python train.py --num_hidden_layers=13 --intermediate_size=1536 --norm_place="pre" --parallel_block=false --init_std_up=0.0176 --warmup_steps=200 --decay_shape="linear" --final_lr_fraction=0.0
MLP neurons of a small language model. Each row is named by its layer, matrix (up: input weights) and neuron, and shows model dimensions 0-255. Each number is 128 + 32 x the weight over its row's rms, rounded and kept within 0 to 255. Numbers have three digits each.
After each neuron's rows, "fires after" lists the tokens most often just before its 100 highest values on Wikipedia text that the model never trained on.

L6.up751:117142067112080153076211167101145164132101124139121132138143083141125125131144125102117131086127170188154121200157093154121241171147142150119234070163146108148068093126093117052144107156120131134150143097174076125161198160153130118120103098140058155066096107163074106103115126137063159123109123151151179090151138109115091134192082165160120138136108098117097125150138148157141165094126093168107091085108107133124033139130187150131143116150177163065183154093076141113153096131149120159108161159111139108092135155137127127116121142105056127121105109121109124104038142100082133131067096131080099134116103116196075158106169088123152132142173102121138063073131144086106194138131134170077120179140140162105142111124159131094126110152133108204145132092150144147106161090168125
fires after: " s", " sh", " S", "h"

L8.up1069:130122161155166152149116213120140097190088142105117100143189156155080083145099135187190069129075186105110096116111170175158212074141161113137145143080111132091111113167173091089158144168115124101147142114113108127162103116098097157153026082098143134165131172176175157115134128123156118148100145097155146123092155128094113087066080122100132077095207155177101141169172198083146162111128135121147101087181108098115070135094182179058109134118177123118160109157122182077100158133166139122150157112128110062084123056107129116119164141114121143122155147160112123122177140167150124094156125135078109112114119144093151120115083118122151126099126080149094136090168120132073114103118135115132134186137135148107114142098155134095165050104144083167086083172106127090098123058138127
fires after: "1", " Pl", " L", " l", " sp"

L8.up17:117159111168131120139126120148129109124151151132159117149074138087173108169162132077146170098103034124202139128117124087081075148137159209127151130144123178126118115123129085078137135169143149133085153113144171129079160056106124145201088087135122120128141081063162080163131144170123133120152089062130113122069142135085140146145099138095055102094136165134107084101126100100150189060106156135107128129105154091119110080129154124081166150166162109119146151080160107152121080074122200128153130138101144143122157093131132133131106070113140148152157077134127154111155145122123155076173131079107131149211110095078145101151083175183160130167110151148117138074147194121097087098136130155088172118075155110165156106159141178095104109167141163136120168149111139105118179098089162
fires after: " p", " m", "p", " sp", "-p", "m"

L8.up907:113103112154116108198080109131181056152122099182115132076137167089150055174105106084208133130142178125159159156140131125113151192148093116166136098115164116160135080139136128104154120137144053168089128093123157123231115093129180132111063136099122122131106155108161191141093137113132136087175117159106178131075117141113125208094147149122120132142147162131069142108148185176127179203118146113170080130094118152115076193199121152089166144136143105127093075168140145126122102096098143088164106119126107131106125059106145183166169170150185190114109090126116088126126117148070118127136121181085099170120124106125123064136120099143123124130070149118188066112186114110113103074175100178097118139112133168134149138137129216113159135173115149140121172108089120110059167140197137
fires after: " h", " sh", " H", " W", " sp", " ch"

L8.up716:128152122166116157125158117111158086155100093171106161101127102182139106146122091121116112147128104094100105077160124083161180098176101094128130155132063123149044132138042153108158154164145089184074119166111185171135144172110121183131163133117133196116109078150111176086185096132123165163124134148163154094159166136103130129149139133132189137097111113168140146128152091074198145046182132142111101110124103095141112146140155146143154141085145115142133170072132085125072147140127162137130098119154101160127145130157145071121127142199161173162097192119121191153118109105109127117168090121149071003094134151126153130059107141112149125159184127136109198140150152106150182085129120142104124103135118109130144114136133196029119131075190107157126127124096138176113131124149102
fires after: ".", " and", " to", "W"

L4.up386:116122157159146151104125086071139045116167095134116122113165064113125131094164151126123102106062106052147098108084159143111120086096064182106139134169147128128148123174108139124178158134091128130118170121178146124073108158132121116092086099096184132142090115092160093097090158116112151128150144136112115148116139094184122169125114172138142169148126187158190105176152159186070116100090074077156179113137064110175109124093153100156102100102210163111159166150079183157127174114142166151091122148104130161099150107165094152181159107096085125203079117135131149151095099140166153132099103105127106113121142148186123087149100101112165143152171137116157084178108081153156087124110096100127103241137099117172116131159114131105166097115111083126068137151102128130120135127170132
fires after: " (", " \"", "{", "["

L8.up981:130119102156141132114104134154128153119116144116127114131134105186137142118103108088146084137143145161094081104140122196187109132162166113180142126117088074090102159134154099106084178067128147159143117183154120137167121069119124123138164168190158156174143114112139110121150105089104118133115152117164114120095147120149101151105097109105067121062115086119165130170125085130110088180116126160081123124154139121138156069076149166073132089174109164144128111133104144041097140095135147194167209145174125118078136177065144131179175128124144155123147087183192098099123072170077166142106134178076090130115177129089123099096103108108180161095123145076119106116132105160135137129125190181163093146129177171139121057109102135119055101171097090089113175151121070126085105161189215
fires after: " l", ",", " L", " R", "R", " n"

L6.up842:169186081112158108124177118114084168077116150111169164150041105104108119138137097166167121162106184103095079144120116131132130161135136092138104117180132210116134089141140096136059133141139132150153140147118145162181101101163172194155059118194156109152107132142176099148091109099096134069124127159158158163072081166083076097191102123149149158108066116117115146153158116112123066144114117110140140156110125141109114144070153180153176139106115214149156156118089154119158158101135101135106170115147098095138145101109074104154181175129136148103151151170089144103115133119080143106199120130159110150121148149146139131088075094112138145169113129164097082116130144103100181087169091117150074122143156091057170095139120183149090128054121135147185155131157115111134135140195121
fires after: " s", " g", " K", " f", " c", " F"

L4.up1300:117115155117097167170198181126084123092155166115117110102122136163103152166145078153161142089106132176128116160075172105137185108165126141145122151135063080086107136107142127127142147130141130163104191138068189064151086104125154115168117142129162150212141051132124147153123103132103104069163125173155158148087090087159128104116128129080128151129134048107129170153131121128133140161147132113109103119126154086139136096137138163135134111108081187146105138117122148145128104208138097163149127163124142133112133130173144064183170122156120097134130135174092131198114115115164122123184106140096156163154121105167163191071145157141134083204128083173119167110136139171184158112156116131069134151157090104100159111153095147149109081152073111134108134147132090206117090123184076
fires after: " ", " (", "-"

L6.up472:147163113147128145119119119156156095082187141151062147134139100131157119073139091168130140021087187106108109164147163089129096126144149102053149171133087180112130129135120088091177132163162134120129125085149098110141141102144156130161129084144170123101127126138175094114058123109126141101114108208149096127090140152181103127135158173075107159058146141110172158098111121112159146139115064133075175201118151107184068125130191153121128164148143191134146153173178057157098133106173160104111127149140146062115155133127159106124111145143148126083088117151135130176140092108077120082136133078140092200189079104109157163172100157159088127143158104176117076125155088177144148124159142159127120173107093094093086092074129106111112168112105114100165201181152132148160154075117191
fires after: " s", " (", " \"", " sp", " w", " t"

L6.up674:152166159161140114192114090199108138173146118153076118095110137146102163071141137132176162093115120116096103121132166077093084165132120115126144134051123102103098117177105112099110135145131154142133156077174163037208149107080101133169124215170140144172168090166108177138126103167052160053115151097154149130056111066096121121138115111065088088119124152118132157079190141149165127146183104124147116114094107084169198106074128139126068109110099160151104130144177178093129151171141122076074103151020136124098121171148141156165106124144129145175123135160110152205108072090134108140117134135101158158134099124163129145170146128095115139199154084142130137104135150104173146118110099171129109190160113111059113144122140107120138130131101151143111135100130119168126064146090115
fires after: " (", " "

L8.up1457:151124157115104144137136118109148128087136091123140109093123110144120147162118105082143096065118165095095100142157089114087161143147118078166158129105171060132175182113096152057135152114111113128117087094094148052160142108153091150129152152080161204174127133082113105135145138084095147140139071118166183182120152067104107143116121115072103090159085143156085116140105124083068134129091176121122135087129149114130164112104149148153124094082172038102124094168145128097174152128079157185084108060155085124112148213129134153184100129111066141106065123133139148075106073115105108098164138171156155109125094145148192165108177120155075112123135172142151096088105138115166141174174156135138136197067161152142091118144107098156156136068111115100085114129107132177108104132147119
fires after: " Al", " S", "al", " Sal", "ul"

L4.up996:084079149142087120142149117084142145178095149121164120143130163152141147153154162134105182087166139116096100091174188142145137077152183109141081116101136113128131158119094086099144125158109118138107147077075169163142134151102002169117103175151202148119106123120131218151096080115134111085107119159129117163149071081107151160118136128124064137120166095088135131084122129150088189122145125121142091132187133120137123184108097108098170147087217123179155121118045127135144133124109127035149105088116131138121125121115094123155155143195155125105088073105134144171112120138083123118153126137123118111122149101167137148174109151133097124144134094155068128078126128140093163112172142145172105152145177168067141106148103166072135167139131160131193109125085112135075170160196182
fires after: " ", " |\n", " He", " to", "."

L6.up1398:117130136158119123076150137151190095130116099104136199125170099122127089136164070196114066152109092127115103082088166122110151084142138121156100221135107169080131164125165087132155162136113137105135160129147129107109129074104139108111112092154163170156128159091131202090108148135013151105161127148139123106089126157173170122102202122166123131132114146173077101093142132073103139074052073152108169060059051118145101135093149108143172166133142182099135148146142104110119106116128139162123113118106073149135202168068109176174140139086111137122150087144135182143134132140082128152089117134156145170136162125193154102135111112125065047150133123084135135098083159219160172134125116130150154151112196165101132121180083086077112138084121091121100131141145150069096116097155112
fires after: "f", " l", " \"", " ex", " poss", " ("

L6.up30:055140185147109128105212132151121131122144148187118092142044120069152140127084081080129126118140159129164121151136125090153136112085155178090171197206097151116065160130076067065128102175117141135108120073146154123130122148081099089138114131103078096111170117117197119097063085088160059072097085113118142127164096132144107119124139181129177153156113113131131107152141147045213094126169159140153158138146122110175102129134129175169162096133201113142089160109120153173174135163110193137116082104093130138111157144138098107153077110101121103117133217130124073056114166112132167120204130107109189184136157128132129116110087174168123163143117153118107196122160139126149164120132104125140114160147128121130114142125138061137110155120125181153128128176098178154085101108125173
fires after: " S", " F", " A", "A", " G"

L8.up667:095090165151163112139159135114148085114104082102137152153155095173179167138098153133089151124101108157162178131148179131136161169138114088144095101098152118109127131074147136088157138163076122085127136166044078101151116156114110102195109149150161118089142113176084063106138104135124144149090104114134164161118145119110116153171104134102101102112186172152172140094165151185126070096094169125109163170113218109133183120112123124094141059118121138153143194122098071114127068131153096055081081169142126118101158069060140148169125178117100140167130131139168115173088127120172092089158092140096133131170140139138070159097083075115074136181107128131133145099155164131170153123093117136116137173111186115060140114114166208162138152127098131127112140113085068144124087088179164
fires after: " ", " a", " dep", " d", " ("

L8.up1533:158152120120177080081099086137161135106103149155068136139086084165116126073162097143153074070053151110126138149144132125122193102129122101130148169207150136138126106128185125097108136166070176133144157250091151099164142119148148036114149117119108124109111112146084148141110109144193151129084168149091108087114127176147115114141117165130191119110128100135077070131105156115101183123149156113125144106117120079120155077128120113135057090135151157154164165095084172145178112143131105220077124123133146096164115127099175092172121116111083151108136136107147137155133151175009152173170153120104152141121125110156122071136051106165129130129159153209141105125189133106173084144131141103136097158071173150131158158120027145100093123090177134152074082118111077109160158128162121
fires after: " s", " S", " c", "s", " p", "S"

L8.up1064:156109158156128185099203141135110042143169161191174091106086154189157087159106129109115072076107118146096111175116144196138197179138074156131131081114149108111155181128123154094072170103148128157124120161090117142068156152117145097132178120147099114101150090164085148100150123142119100148116147147185167106101192155102132172154144100137109122127115176123097125195138195080152141109125147150122152095130062186152125129122202143145077125130171080133189139074081153124154178124158115153127134144158119135122177128127092163143103119097113133104132124070135159115067171103101155128123130120114143123110145092095109177132132154121155135116112109114087140166120164144186158087160158153104111173151091117093160159113200162073108145156161123109106150150072076118104138102101152
fires after: " the", " The", " CO", " comp"

L6.up168:139148119122085131178152147114173104127153105137124103111103163168085142150086122132140131121114139129123156123076087172112100131176129145114146129121096147150126115133104095144095097166135171146109154097143132040143050114064107055155112105078110101124116084131152135112153170131139137106112209100151122055124125148132175153074107070139169179128125190118132126107134111106198184131159161180158118080112041131150092134111142107119100132107064112074097161211105144115106125169124101174139161147072175204117147160175115141119117200107110134085092157115136091118109091130083159184117065140128164127124067097164150135184132196166077118140130086126129162209148109132117127096143131120111118168102127119050168139149095185114117137109127139064077199154096191166109116134187087
fires after: " the", " The", " ar", "The", " w"

L6.up174:141095201146154140116144132141086124127163167168131112154132142166119131111097126120089123119092135121099078115117118081093119155143183105143122140145145202140162153157171153132128145125140164158217172128109107097160124156190161152151089111138171103097164127152151175148109088098100158071100112155134104107104112114094039121113144099156110159120128102189141151124175154083202067159106052169125182125109083109122097089104096127107154143141153151104136144116118085150110093145115051071095108123094066118140186143032125111072092157180194119099133126146154136134175093136117178107138068099094099110132205181127088139061108146138110062192096122145188084151107107144107141184108111145117133172138152128051157125126125168105126117105145174156117132181137079127093117096114151
fires after: " f", " s", " h", " (", " p"

L8.up563:094116155109176099113196125094053076169123142147148157104125070140162111142120088031154129120114146068197119143135173146095133129191129128099182111095158189044094129121118170119166074162131144098077102139164138116134157139189149123155126141133074125130149138157107147103105091181155095157149140128183143145086114075100133181150111153094125094222118102130189164125103151163147235104161096153084115108127086101172121145081070102150124102117118179114134137142133135110170087113132094073131106080147123105127162127117086106086140165086095112134127185153097139111119192130078115169104154102107126109158067114198062152078112192173056156158163126110117107092162152111120126098144087171202131215097123161123148177164168136168124170153156119116135185159067097157069133188127116
fires after: " A", "A", " The", " C", " it", " the"

L8.up270:139177108131118165152127167139142108156100151180175137171087100104147147135176081137141083113161037173142121219112086126138116104138169150110119153140211154100080092130105180146129082125187129122186145124121184149099077132168103118134086150129158100070171167088086134082163160078151132103137154129122136150132099119095148136145118082130073118093155098124046149064161127119126146144083137148136145092099140128147113097090063132087133122078172134119175128159168149237057096118099132126153187150129143151100155107173117115083141081151139094188126156138141120137166067129154135158135139134118164102160125190135092092111111178154149082115112159090132183081125121163115049049089183130184180125113100161090152154171108149123155088150180125038174117176138167110126130119105109
fires after: "m", "w", "b", "p", " W"